Weights of a small transformer language model.
Architecture: rotary positions, biases, untied embeddings.
MLP neurons of a small language model. Each row is named by its layer, matrix (gate and up: input weights; down: output weights) and neuron, and shows model dimensions 32-127. Each number is 128 + 32 x the weight over its row's rms, rounded and kept within 0 to 255. A neuron's up and down rows have the sign that makes its largest values positive.
After each neuron's rows, "fires on" lists the tokens most often at its 100 highest values on Wikipedia text that the model never trained on. A number after a token or word is its count.

L9.gate194 [ 70 144 123 183 129 163 179 106 146 121 147 172 142 142 144 143 133 134 199 125  60 131 179 145 120 142 138 131 160  92  82 141 169  90 146 126 144 142 108 163  48 130 131  71  89 133 169 148 159 129 119 147  94 191 159 136  97 155 153  88 155 137 140 101 140 218 211 155  93 110 105 149 121 163 125  96 105 136  92  94  99 118 142 130 167  95 129 120 112 150  94 124 165 161 111 172]
L9.up194 [134 147 137 155 148 100 113 184 133 132 168  96  91  87 128 100 103 167 126 135 131 109 138 192 148 137 133 122 110 119 147 153 165 145 129 155 129 165 125 153 154 118  99 145 152 127  73  87  93 150  76  48 122  86  87  76 166  68 124 107 122 173 152 134  80 134  61 175  74 142 159 151 115  98 115 143 127 192  95 132 164 176  80  83 101 111 150 110 154 136  75  87  91 169 194 169]
L9.down194 [150 127 153 133 137  97  89 155  77  78 117 119 146 122 101 154  81 111  75 120  78 121 120  82 125 104 120 101 249 105 121 140 152 184  65 122 107 138 140 153 144 147 124 159 107 145 108 156  78 125 102 160 107 157 127 135 109 117 122 105 104 135 144 132 135  97 171 186  61 173  90 159  92 142  89 125  96 149 119 129  70 144 148 142 143 100 153  80  84  86 111 121 133 139 121 177]
fires on: "–" 25, "-" 18, "R" 10, "=" 9

L2.gate238 [121 105 192 167 161 105 185  58 109 147 167 166 118  86 133 164 146 133 118 171 122 114 132  58 176  98 167 130  83 154 147 147 111  90 151 113 134  79 120  99 159  95 197  93 138 160  99 100 154  95 123 111 113 119  70 103 143  67 144 160 115 115 126 145 137 113 128 158 105  71 114 141 160 111 162 133 174 178 136 141 142 136 108  83 122 139 162 133 141 127 132 128 114 121 116  89]
L2.up238 [140 105 191 142 149 146 127  97 106 137 143 110 164 105 161 145 152 116 100 120 122 117 153  60 135 123  94 111  58 112 153 152 140  93 127 112 129  94 134 210 127 109 141 123 178  75 145 102 144  62 133  94 141 122  99 139 120 124 167 123 149 131 153 152 119  73 119 197 145  77 107 145 181 117 172 137 175 151 126 119 138 111 167 126 118 210 120 177 180 131 155 141 127 134 121 130]
L2.down238 [136 137 142 142 178 100 168 134 102 136  93  84 165 157 149  73 160 219  55 209 128 106 110 114 152  73 148 117 154 124 160 117 149 178 184 125 116 123 143 130 105  52 175 147 144  82 162  99 166  98 205  92 126 111  76 130 109 124 169 147  88 167 116 134 143  76 133 156 135  94 157  93 168 103 119 133 146  92 147 107 116  98 200  85 125 176 163 134 139 128 114 129 158 102 109 115]
fires on: "De" 19, " en" 11, "ique" 7, " Bou" 7, " vi" 6, " En" 6

L3.gate277 [118 101  28 150  49 121 128 121 137  89 114 185 176 100 105 156 127 125  78 144 130 116 158 145 144  67  87  79 115  87 128 123 160  81 161 136 118 107  89 170 134 113 125 135 145  86 183  69  94 166 126 167 131 124 104 147 148  76 140 131 129 176 135 145 180  85 209  95 144 126 131 105  84  91  95 101 149 146 162  52 109 120  93 116 167 120  87 141 123 134 102 134 156 110 113 134]
L3.up277 [126 105  19 116 148 172  97 168 145 109 132 131 158 157 119 149 135 131 116 127 110 133 113 153 153  86  79 140  91 172 122 113 128 172 170 107 112 144 150 104 152  83 143 150 154 168 144  84 185 169 105 119 149 131 159 136 140 108 175  92 109 175 159  73 149  90 130  57 134  99 153 130  51 144 113 153 114 139 151 133 147 144  89  91 152  89 144 150  83 153 122 107  91 117 176 136]
L3.down277 [172  90 197 167 109 153  96  26 130 113 107 102 113 136 142  86 126 110  91 140 100 109 111 144  95 111  72 115 157  64 166 120 121 139 113  98 152 115 187 108  66 165 179 100 182 138 114 155 101 123 107 115  88 134 105 164  91 192 131 141 101  95 121 171 148 108  93  95  82 120 125 113  92 103 110 154 150 136 136 143  72 168 145  95 145 152 124 129 146 107 108 159 127 115  68 131]
fires on: " —" 20, " has" 17, "\n" 17, " also" 11, " |" 10, " is" 6

L3.gate368 [158 110 124 180  44  99 134 109 130  98 155 146 171 193 117  97 103 158 177 104 194 131 135 115 102 130 165 116 143 205 150 109  88  96  83  74 117 105 131  85 155  56 145 147 108 112 165 106 124 126  85 132 157  59 125 134 119 118 106 104  73 162 122 116 139 134  93 123 152 131  80 116  97 100  98  97 108  87  80 155 114 131  82 132 130 172  96  90 165 103 132 118 181  88  91 136]
L3.up368 [187 112  92  79 134 179 109 107 103 166 111 133 130 113  90 135 105 160 122 133 161 139 172 144 179 158 135  47  81 164  97  92 104 105 153 107 147 113 174 184 128  73 127  96 180 153 136 120 140 174  70 153 169 167 161 117 106  91 140  96 176 146 145 143 108  84 150  70 174 187 113 118  83 102 160 100 186 203 129 157 117 119  71  90 177 113 151 119 148 150 119 154 191  94 132 105]
L3.down368 [109 169 160 154 146 106 134 139 111 162  64 126 153 158 157 120 104 136  87 126 106 112 108 201 151 108  96  97 114  51 178 182 144 183 150 116 113 132 148 148  82 172 177 188 124 150  98 137  91 145 132  66  93 115  76 143 110 118 129 121 139 167 133  99 153 131 138 137  42  86 178 178 141 151 142 193 148  69  96  83 128 212 168  88 133  94 166 156 141 132 110  97 136 175 155 129]
fires on: " as" 44, " with" 18, " |" 10, " in" 7

L2.gate309 [ 91 130 130 135 143 143  91 135 168 113  96 136  81 110 156 137 144 108 100 121 134  95 161 107  91 221 173 120 181 130 152 142 144  30 152 101 100 168 102 119 189 145 120 132 110 118 135 123 165 118  72 133 161 170 133 134 156 127 192 160  71  91 130 157 144 148 136 136 161 147 112 187 198 151 153 193  62 124 150  91 135 115  84  76 184 121 123  99  91 123 112  68  77 108 130 109]
L2.up309 [125 107 101  61 156 126 122 159 138 108  98 187  71  96 164 150 145 194 108 165  97 115 199 164 106  94 137 143 145 148  81 122 164 109 133 178 138  90 117 119  87  98 157 183  60 150 153 140 121 167 148 135 164 117 153 207 164 112 125 144 100 106 185 116 135  92 112 163 147 148  99  94 186 156 153 153 110 116 131 148 128  61 166 152 212 176 112 103  63 161 139  64 118 113 158 157]
L2.down309 [121 144 149 117 101 178 115 138 100 161 142 122 196 134 118 121 125 134 156  88  96 144  91  67 122  98 113 104 130 122 131 128 120 195 121 184  81 127 136 154 124  84 106  77 112 120 149 132 117  78 131 171  79 119 100 102  75 190 163  75 144 136 136 168 163 148 140 124 168  72 115 200 121 116 134 153 199 160 110 141 160 157 109 125 127  75 171  76 162 128 105 185 100 106  96 160]
fires on: "er" 48, "y" 24, "l" 5, "b" 4

L2.gate164 [105 163  85 153  89 138 189 116 171 106 193 191 126 138 136 199 146 104  74 130 105  72 163 145 127  86 151  82 182 132 136 129 160 104 114 137 157 102 145 127 160 145 185 103  88 193 142 119 130 161 155 170 158 104 107 143 124 131 116 124 136 202  95 124 143 123  85 154 178 135 171 104 116 107 143  84  66 180  70 104  85  90  92 130 140  91 169 121 157  81 116 107  87 136 127 151]
L2.up164 [180  62 133 115 143 145 128 111 129 152 148 123 115 149 122 150 129 169 162 129 135 129 130 139 132 139 126 142  86 152 133 135 186  86 116 119 135  98 133 129 188 168 163 195 171 135  99  59 115 125  66 112 149  84 133  67 171  82 127  99 137 114 137 161 115 151 129  40 102 139  91 194 109 123  71 162 116 166 189 122  89 168 103 111  93  75 142 105 151 105 102 187 144 133 153 147]
L2.down164 [161 149  87 144 125 153 160 115 128  88 107 179 127 160 110 111 133  93  53 110 123 107 171 128 110 112  66  74 135 116 182 181 177  87 139  98 135 144 104 122  94 135 138  76 105 157 114 173  73 116 189 118 126 114 114  96 117 171 118 154 145 152 117  97 111  90  92 150 136 108 196  68  83  83 166  52 129 115 107 105 148 115 100 148 105 145 180 150 127 125 111  91 143 165 150 149]
fires on: " |" 89, ":" 4

L7.gate12 [142 116 151 111 115  64 129 126 166 175 131 160 147 177 107 144 127  80 144 100 136 170 143 134  90 127 188 107 165 173 166 150  84 147  93 196 116 123 101 163 121  98 106 124 163 123 137 128 174 125  74 118 141 110 111 153  58  73 153 126  29 179 182 140 127 173 136 110 139 103 113 137  85 123 131 107 183 114 108 147 100 193 152 105  97 116  90 102 124  77 167 157 129 114 173 153]
L7.up12 [ 88 119 135 151 127 133 105 149  76 153 124 127 137 102  80 116 109 110 102 134 167 121  78 151 119 206  83 208 130  86 112 136 103 116 167  52 135 133 127 153 112  60 113 132 137 125 101  95 102 125 111  68 189 172 112 122 127 110 104  64  82 116  88  68 141 136 123  77 179 177 150 162 125 102 122 133 173 181 100 131 124 167 126  64  39 101 128 118 146 138 150 130 109 115 222  95]
L7.down12 [141  67 131 141 150 169  78 186 142 143 137 141 153 139 136 132 117 101 126 126 197 143  89 102 111 147 126 162  97 179 183 130  84  14 120 119 189 182 118  97  75 119 141 142 146  95 118  91 142 101 160 144 120 151 134 141  78 148 120  66  85 157 103 110 159 122  81  81  76 150 120  92 170  62 144 115 153 105 122 142 145 137 104 102 111 118 111  86 177  76  68 155 123 126 174 184]
fires on: " as" 29, " for" 27, " in" 19, " pres" 7

L2.gate208 [ 95 145 152 114 141 109 154 141 109 132 133 177 111 122 168 143 144 137 166 134 104 193 136 142 147 115  72  71 142  69 126 126 121 149 185 113 116 163 107 103 118 113 168 187 129  99 188 147  64 124 125 134 108  42 128 153 145 100 127  78 102 164 174  97  97  98 155 146 178 146 163  91  73 104 142  77  98 162 154 116 110 123 108 116 142 127  72  86 184  97 185 127 122 132  84  94]
L2.up208 [127 151 152 118 182 113 123 138 149 103 166 139 185 128 108 173 190 162 160  89 136  81 137 133  72 108 107 118 154  92 214 148 173 100 139 135 129 122 154 145 126 167 149 120 145 145 133  51 136 138 126 155 169 126 181 177  98 116 118 143 160 153 159 134 106 169 162 155 146  94 163  81 107  94 123 158  90 138 156 135 105 118 139 155 133 152  99 102 159 126  99 111 103 142 126 155]
L2.down208 [ 65 110 151 161 101  83 161  75 152  69  86 135 152 159 128 142 177 153 155 206 121 148 143 160 105 146  77 137 128 139 177 177  97 157 130  56 147  95 100 142 129 150 118 147 155  82 100 161 110 133 169 177  76  61 144 149 173 126 162 135 130 122 129  95 174  84 154 117  78 137 151 126 114 100 127  74 142 123 231 153 182 128 154 144 130  99 125 122 156  98 102 166 149 142  63 142]
fires on: " de" 17, " Sl" 12, " Brig" 7, " they" 6, " we" 5, " ±" 5

L7.gate248 [ 75 172 147 141 138  70 132 113  80 119 129 180 106 133  96  92  44 159 131  96 148 121 123 132  85  90 124 197 179  65 137  84 113  83 150 126 192 159 125 154 131 112 137  81 201 150  76 132 121 163 130  88 161 144 163 106 102 146 151 156 127 145 157 105 108 121 144 141 151 150 101 102 163 130 124 183 132  94 113 138 108  85  90 101 137 130  96  75 129 138 153 148 158 127 145 162]
L7.up248 [ 80 111 109 144 206 140 117  86 121 137 127 117 155 106 116 103 119  94 118  62 141 135 143 128 131 105  96 151 115 149 183 132 134 145 172  84 121 144 166 205 118 149 127 117 163 123 143 106 175 181  60 147 129  97 160 102 129  53  88 170 102 167 114  96 186  88 122 107 191 126 111 127 120 122 173 163 169 109 126 239 135  94  84 129 129 165 146 118 144  97 157 141 136 158 138 147]
L7.down248 [112 146 119 132 194 155 113 123 109 150  90  76 158  50 119 126 126 109 150 115 136 137 127 133 131 152  79 101  67 156 114 150 166 230 157 131  95  83  92 126 125 131 132 167  77 162 164 139 134 131 163  95 184 137 109 121  91 167 139  88 142 122 119 130 135 117  84 119 114 110 151 108 155 123 192 114 146 103 100 118 127  99  96 152 139 141 164 132 142  90 118 104 152 151  84  90]
fires on: "-" 36, " rec" 9, "s" 8, "/" 5

L9.gate88 [139 116 106 191  81 110 153  84 126  86  79 136 149 184 144 162  39 129 117 144 134  78 154 111 178 131 115 121 135 140  75 130 128 161 142  85 134 109  81 172 135 122 103 107 111 156 146 130  96  90 230 175 125  87 164  95 124 104 154 173 158 112  98 139  91 124 112 187 110 155 146 161  87 122  61 128 105 129  74 130 133 161 142 136 111 124 169 151 118 159  86 138 186 169 108 140]
L9.up88 [142 165 199 156 143 133 116 109 112 122 128 115 137 194 152 127 183 109  84 167 109 166  43 144 123 134  95  91 158 152  96 104 139  94 149 131 116 109 169 151  92 114 126 100 123 123 146  84 127 161 122 110 133  63 157 188 145 161  37 168  65 157 124 119  77 165 126 114 155 125 147  99 118 127 152 166 155  60 138 161 155  87 106 156 108 156 158 144  99 146 115 153 102 154 164 119]
L9.down88 [174 136 142 229 111 111 143 144 119 162 164  72 136  87 146  89  93 181 157 167 118 175 113 159  64 151 135  92  99 191 102 171 104 223 152 169 152 109 168 138 141 149 112 109 142 114 156  88 123 142  99  99  91 166 105 170 146 126 136 112  57 180 145 121 128 122 133 107  97 114 138 119 131 121 108 155 131 104 110 100 111 195 151 140 165  42 101 126 150 169 141 115 105 121 124 125]
fires on: " Ad" 26, " ad" 13, "–" 13, "," 11, ":" 5

L5.gate277 [168 120 107 149  54  88 151 122 120 132 118 147 149 129 122 134 138 114  98  81 142 155 158 118 122  38 115 140  87  93  88 114 155 118 170 130  82 139 138 168 119 170 131 143 101 174 114 157 160 144 122 132  65  87 140 142 171 186 167 146  74 164 160 138 127 140 193 122 199 131 110 128 105  99 114 111 109 205  96 137 131 160 136 154 112  99 164 141  93 146 190 163 134 146 150 158]
L5.up277 [105 156  95 189 169 170 139 119 155 104 152 152  98 202 165 102 111  99 133 139 133 158 198 104 149 142 175 103 156 143  90 104 117 139 139  97 160  67 122 141  77 145 212 190  65 157 191 182 123 151 123 131 139 158 109 106 131 122  88 108  64  71 147 158 115 101 164 121 132 119 126 142 117  96 110  87  96  79 162 153  98 134 150 154 117 163 129 174 122 142 151  98 153  83 131 135]
L5.down277 [126 189 130 142 114 143 159  59 208 141 111 129  95 101 174 148 137 133 125 108 160 168 150 105 167 129  73 171 106  90 136 130 169 149  89 139 109 117  77 143 102 201 104 132  94 154 108 125 100 137 164 128 127 132  66  86 111 121 127 127  66 183 129 102 167 140 173 118 127  79  90 105 186  84  86 181 146 158 140 124 157  93 152  95 132  70 112 130 108  99 128 139 130 113 118  86]
fires on: "op" 22, "ed" 9, "os" 6, "et" 6, "r" 4, "ss" 4

L3.gate246 [121 108 182 161 135 123 174 191 110  87 179 113  57 169  96  87 163  91 133  89  89 163 149 114 130 110 105 149 182  97 156 174 110 144 177 117  85 146  81 115 160 111 122 118  97 121 103  97 164 108  81 106 129 111 126  77 177 165  95 109 114 173 157 181 121 105 171 127 163 111 151 114  97 103 108 120 134  99 181 170 170  94 133 112 138 170 173 149 111 132 171 165  52 148 121 155]
L3.up246 [ 96 124 146 161 121 106 112 112 154 166 142 129 135 137 183 143  73 155  96 160 152 103 159 171 111 132 168 184 147 162 135 133 115 116 102 165  96 132 153 144 142 107 161  96 118 144 106  99 149  95 125  66 126 116 147  91  56 101  85 151 141 146 155 124 138 123 124 124  49 157 137 105 143 187  83 111  63 165 157 120  80 152 142  82 112 151 111 122 192 138 138 142  92 135 104 136]
L3.down246 [130 153 109 126 126 157 123  61 134 142  76 148 188 142 117 141  86 101 140 168 171 140  98 116 123 124 153 168  85 158 102 117 108 161 164 141  98 138 104 154 143  79 148 148 142 221 175 119 122 140 173  90 119 113 119 103 105 124 128 160 135  63 176 144 170 130 118  89  58 151  82 216 172  97 126 120 110 140 135  96 125 145  75 141 164 179  71 113 212 113  65 154 135 136  95 133]
fires on: "y" 33, "t" 8, " University" 8, " science" 7, " life" 6, " work" 6

L7.gate55 [132 144 133  95  88 146 144 138 158  77 153 101 184 188 148  91 134 125 126  78 142 171 107 117 116 149 187 136 154 158 148 153 129 130 124  89 133  66 170 103 115 129 133 152 180  99 158 116 117 105  96 124 104 136 171 173 182  84 172 154  79 140 147  92 134 115 151 113 124 135 128 133 134 101 151 132 189 134 125 111  73  52  88  86 146 109 150 112 142 110 105  99 163 161  47 149]
L7.up55 [152 106 137 138 120 166  97 145 125 155 139  93 196 136  97 189  81 158  87 137 176 129 116 146 148 225 151  65 121  92  92 123 110  92 114 131 168 102 115  95 133 147 190  51 144 119 115 134  66 128  82 151 173 115  86 107 144 131 116  83  97 102 132  86 154 120  97 113 108 204 112 148 147 104 172  92 129 145 152 128 127 143  76 139 146  78 108 103 120 163 166 128 142 125  71 125]
L7.down55 [175 128 122 168 148  91 132 154 124 104 113  83 176 107 108 158  89  93 137 121 175 144 131 129 155  99 113 130 110 192 130 157 125  86 139 145 106  58  81 150 130 124 122 126 152 151 136 110 172 141  75 138  98 152  90 115  77 123 140  84  67 126 135 203 145  99  88  65 118 201 175 189 119 120 147 166 118 114 127 111 163 210  87 148 162 101 177 172 103 135 147 140  95  95 136 114]
fires on: "\"" 49, "." 15, " (" 8, ")" 7, "\n " 4, " |" 4

L3.gate68 [ 82 141 139 162 160  74 119 142 118 141 133  82 160 121  84 112 144 159  69 125 118 153 150 113 106 117  82 104 158  68 131 150 140 167 153 141 166 156  51 168 115 129 127 136 136 159 139 142 114 138 128 155 156 115 140 106 131 172 107 129 192 104 126 130  89 128 206 163 166 175 115 179 118 121 164  39 106  59 158 130 108  95 117 110 144 150 163 147 186  98 117 132 229 124 129 151]
L3.up68 [101 122 152 140 140  78 123 145 105 136 135 123 132 117 120 136  80 201 131 139 138 167 162 105  97 110 120  97 101 147 139 129 111 134 159 126  94 104 164 149  98 156 164 168 159  80 142 130  76 163 156 135  74 157  97 136 122 111  88 148 159  85 105 151 141 108 162  94 133 157  89 165  58 109 140  66 156 110 137 139 117  54  98 131 119 143 141 185 143 127  64 125 162 168 124 112]
L3.down68 [ 84 151 114 146 141 119 154 154 190  68 149 134 143 175 127  76 164 111 146  93  94 178 153 148 103 135 183 187 131  49 232 146 163  85 125 139 161 115 149  90 153 108 128 132  76 133  83 118 140 134 155 131 115 148 123 116 174 121 171  89 108 124 153 139 111 162 101 162 108 159 153  66 152 116 128 155 122 134 140 168 111 161 129 170 143 105 137 109 156 141 127 134 123  68 122 109]
fires on: "/" 32, "–" 20, "on" 12, "hen" 5

L7.gate399 [117 137 146 120 147  98 126 160  81 107 158  69 153 155 110 107 127  36 150 102 116 177  70 146 112 158 101 112 131  90 145 154 135 144 160  80 163 174  89 127 120 123 120 117 112 148 129 104 138 146 164  95 113 116 119 103 182 108  62 147  70 100 169 119 128 154 158 127  75 121 142  84 151 101 112 103 196 144 131  85 125  95  71 144  72 124 112 121 133 137  84 122 132 102 134 129]
L7.up399 [ 90 132 156 128 186 113 128 128 111 166 140  78 137  33 124 116 101 151 185 144  38 176  93 133 124 104 134 122 120 173 132 131 159 141  94 180  46 159 150 167 115 120 133 107 172  81 106  58 121 180 134 166 136  76  78 121 129 155 105 153 125  80 113 165 131 124 181  97  93 146  80 168 116 107 179 154 156 152 171 148 114 145 127 102 133  57 136 139 104 141 136  76 146 124 140 129]
L7.down399 [110 119 122 175 129 100 144 140  91 128 127 178  79 162 114  80 128 154  85  94 121 115 119 100 123  71 127 150  82 132 103 157  51 155 123  89 131  83 148 163 124 189 136 214 154 151 134  92 146 110  97  94 128 167 135 129  74 110  75  77 150 117 114 146 164 153 161 169 129 146 142 121 143 156 135  93  93 143 119 166 103  10 126 132 199 170 106  99 157  96 133 141 121 129  56 137]
fires on: "–" 29, "-" 13, "h" 8, "s" 8, "gan" 5, "/" 5

L7.gate193 [104 190 133 128 157  92 106 137 175 113  90 137 103 194 133  40 126 139 123 145 101 106 163 111 120 110 117 116 154 136  99  95 149 117 104  66 101 134 136 130 164 161 119 111 152 174 144  88  89 108  87 154 140 109  87 152 117 149 102 181  93 126 123 102 118 111 107  86 131 167  69  95  87  61 192 117 183  88 126 102  69 136 143 115 168 175  67  91 145 163 144 104  84 114 135 131]
L7.up193 [139 102  89 145 112  74  83  61 166 116 129 128 129 179 109 121 141 172 130 146 135 142 139 174 131  60 149 100 130  98 112 170 116 138 146 180 136 160 119 153  64 100 154 152 142 124  73 109 100 146 108  76 123  71 124  88 110 105  90 182 151 105 153  87 151 121 158 149 182 120 112 110  98 115 164 102  81 142 131 113 166  80 119  58 202 121 164 112 137 149 118 147 149 158 101  90]
L7.down193 [119 123 168 194 134 175 141 106 120 184 129 116 120 151 164 128 142 102 132 139 108 177 123 145  95 142  85 118 118 128 145 152  98 230 119 137 156  76 173 111 166 126 109 127  88 123 163 142 164 131 108  95 157  59 152 126 113 145 160 103 107 104 101 142 169 143 123 169 178 117  96 115 169  76 124 136  76 125 133 126 129 114 159 133 168 108 185  79 126 109 153 158 157 226  84 130]
fires on: "-" 73, "–" 10, "/" 5

L3.gate79 [136  94 124 140  99 110  99 101 113 127 134 144 156 165  80 138  73 119  81 180 116 154 159 119 114 114 140 123 140 124 146 172 117 137  83  86 136 180 146 150 180 108 174 178  70 132  37 101 148 144 107 117 152 116 150 135 158  94  93  87 115 146 140  69 148  79 119  79 154 110 110 135  96 108 121 150 136 128 129  66 137  48 133 114 158 153 106  95 148 102 139 138 148  70 113 179]
L3.up79 [ 97 152 163 182  90  88 163 144 152  85 134 168 124 131 148  70 153 115  84 185 143  95 155 145 137  62 146 103 127 157 134 137 159 141  95  76 119 165 120 146 179 118 135 186  65 114  82 139 122 119 121 185 153 103 154  90 137 120 125 100 103 130 136 151 145  99 139  77 142 109 139 117 104 105 105 142 138 144 130  62 144 108 102  80 123 129 106 182 108 125 158 136 126 165 120 131]
L3.down79 [127 112  91  96 149 169  92 112 108 166 124 156 113 130 128 101 168 109 183 151 131 128 136 114  95 123  68 126 136 135 138 113  95  75 154 174 145  72  46 170  95 135  99 108 165 140 120  60  80 124 141 102 168 135 150 178 176 117 143 138 168 154 135  71 109 170 146 101 121 182 180  99  98 174 138 173 126 115 134 113  99 145 134 151 107 163 155 148 147 148 118 139 167  67 117 142]
fires on: "st" 34, "n" 14, " on" 7, "ten" 4, "s" 4, " also" 4

L9.gate329 [111 209 167  86  76 103 180  95  92  77 141 128 146 163 116 215  93  85 154 159 143 162  73 149 137 106 127 126 141 140 131 173 101 149 167 128  80 104  77 141 108 124 129 122  83 103 123 176 124  94  99 121  64 130  80 135  95 150 119 138 114 157 171 164 153  93 150 151 109 104 137 156 141 143  64 123 100 102 175 123 107 125  96 175 185 132 114 101 156  73 105 155 119  97 140 177]
L9.up329 [169 143 163 137  96 108 100 144  82 161 151  98 120 146 166 121 172 141 117 137 190  92 144 152 134 104 162 134 115 223 144 112 107  69 112  78 124 172  85 136  98 139 180 108  88 181 135 156 102 126  61  99 151 226  77 139 118 190 140 115  95 128 156 101 132 102  46 158 163 173 109 113 145 115 152 129 151  97 191 137 137 156 125 103 124 125 115 125 101 144 140 108 125 103 136 146]
L9.down329 [ 48 180 134  88 135  92 107  53 101  49 166 121  61 120 121 197 143  57 187 137 109 120 130  48  79 153 156 147 183 131 152 128 140 125 150 126 154 137  88 177  93 116 116 166 163 153 127 100 132 110 116 119 156 185 123 132  94 196 114 125 133 177 128 171 140 144 122 149 134 115 162 130 152 101 129 152 103  97  81 122 148 174 113 113 137 139 122  95 104 143 140 144 153 137 115 127]
fires on: "." 90, ")" 6

L5.gate88 [199 139 129 147  89 140 181 101 156  85 122 100 136 168 158 139 114 141  81 118 104 170 119  71  87 175 157  67 128 124 117 199 172  95 124 123 137 184 169 157 106 147 111 140 149 161 129 159 156 149 108 131 144 103 109  85 140 145 122 173 168 124 110 115 121 106 177 101 146 171 148  96  98  88 138 176  99  96 133 101 139 152  93 116  65 118 138 128 117 161 104 153 138 184 106  98]
L5.up88 [102 160 140 152 107 161  58 118 116  88 167  44  89 130 134 149 109 100 109 153 160 165 115 142  77 157 206 135 125 127 109 142 165 156  90 133  48 120 100 127  95  81 167 170 125 116 156 197 100 128 129 170  80 119 164 165 125 124 102 163 141  92  86 104 108 129 169 140 151 127 113 139 157 114 120 122 118 120 107 101 160 127 132 130  90 124 131 107 112 111 132  75  78 100  87  49]
L5.down88 [197  74 144 120 121 153  97 142 191 158 129 171  98 133 127 112 111 171 190  92  97 151  67 119 123 118 139 133 100 167 138 146  75 204 116 154 129 154 101  98 151 110  97 138  71 155 116 121 156 110 136 132 131 186  91 193 144 103 196 109 128 147 149 161 140 117 112 204 124  61 128 154 154  92 164 172 126 161 149 162 148  47 150 141 159  66 122 164 117 121  77 132 147 100  99 113]
fires on: "–" 21, "=" 11, " in" 7, ")" 7, "w" 4

L5.gate131 [149 176 123 131  60  79 135 127 129  72 122  79 137 140  89  34 105 127 142 171 169 112 150 153 135  67  80 141 125 128  70 158 137 184 117 135 108 122 164  92 146 140 155 141 121 152 160 227 147 164 140 136  85 135 165  94 135 129 116 164  64 107 110  86 149 110 141 103 157 146 103 107 129 160 123 109 171 174  77 106 129  96 108 126 123 116 147 115 118 102 116  75 107 179 120 149]
L5.up131 [119 152 143 158 104  89  78 154 134 136  95  93 153 134 166 106 125  66 133 102  81 133 110 131 102 132  65 109 123 232 100 154 159 115 133  91 164 136  97 163 111 168 152 156 133 238 127  94  77 141 118 121  68 146 106 159 147 115 130 152  98 149 156  97 112 111 147 114  45 175 110 147  85 141 141 118 144 144 143 108 138 190 181 135  46 139 107 159 156  78 176  98 126 103 145 135]
L5.down131 [139 102 123 111 145 188 156 135 147 151 147 153 156 179 119 165 128 151 131 144 174 131 159 114 169 137 141 111 116  48 100 161  89 143 119 125  97 143 174 176 116 179 122 137 113 111  75 151 153  72 115 120 141  83 102 125 150 154 151  77 186 106 154 164 100 103 146 130 172 124 102 129 138 153 106 125 148 178 122  60 156 125 135  58 187 126 181  56 106 149 128 149  66 168 144 107]
fires on: "ed" 25, "en" 20, "et" 5, "ren" 4

L9.gate213 [176 133 133 141 120 111 123  72 148 137 147 159  95 152 100 112  90 174 152  95 157 176 181 136 152 160 160 157 156 153 125 148 143  78 121  86 134  33 131 135 138 156 126  76 137 114 138 172 155 175 130 121 145  90 142 160  90 121 142 113 175  80 115 136 127 177 165 122 191 112 126 131 131  47 177 120 122 163 115 117 131 148 158 144  80 144 146 131 128  84 170 115 130 156 125  46]
L9.up213 [118 158 133 187 133 102  91  75 108 137 153 129  87 163  72 107 164 159 139  96 131 130  65 106 132 160 115  51 173 171 111 155 167 122 131 138 126 203 120 126 102 133 101  83  90 172 115  96 120 165 147 146 153 155 174 149 108 128  89 112 126 157 153  90 137  95 142 160 172 143 103 101 123 163 146 155 146 118  91 118 106 132  79 150 105 103 130  87 192 123 115  98 134  78 149  81]
L9.down213 [143 141 139  98  79 137 188 122 118 146 123 120 171  77 131 117  96 159 110  78 102 121 154 100 132 107 106 121 114 146 147 134  74 151 154 169 159  75 166 107 161 142 108 155 208 132 120 119 134  87 112 124 193  89  78  98 181  94 130  97 136 132 133 135 134  49 164  97 100  83 157 170 129  68  90 137 140 160 130 134 143 145 142  90 176 146  56 149 110 149 145  84 115  75 135 110]
fires on: " of" 32, " in" 17, "=" 12, "," 10, ":" 4

L5.gate164 [114  95 127  91 141 119 122 154 156 173 130 148  93 169 184  96 148 151 135  69  85  86 157 131  96 113 157 152 138 175 156 124 134  62 109 151 184 164 130 152 106 141  83 136 156 154 168 133 165 130 116 180 156 157 104  94  97 113 181 138 152 123 186 118  27  97 165 153 134  77 165  94 103 140 140 138 160 147 108 157 186 127 167 133 156 221 133  72  77 137 148 118 115 161  98  61]
L5.up164 [ 88 114  72 121  89 120 129  96 125 109 193 120 130 197  79  99 123 141 143 129 153 101 133 122  86 153 186 107 175 185 195  99 139 165  83 144 118 115 111 158 136 135 138 159 161 109 156 114 118 106 122 140 120 114 168 110 119 107 116 127 120  69 171  95 109 128 156 144 148 105 158 156 116  81 146 130  88 189 134 173 181 151 134 167 117 131 176 126 138 103 119 127 148  78  89 117]
L5.down164 [142 135 172  61 129 109 132 154  96  71 153 166 133  90 113 100 150 154 105  99 112  96 103 100 163 185  89 166 171 130  98 128 161 145  87 117 145 109 208 100 141 152 146 102 169 105 119 157  74 145 113 177 132 152 124 160 104 120 203 149 134 169  92 126 119 126 149 135 157 118 108  43 136 126 119 160 179 149  87  96 161 154 124 110 150 136 137  51 126 148 198 143  91 125 106 113]
fires on: "," 42, " and" 22, " of" 16, ":" 6, "ern" 4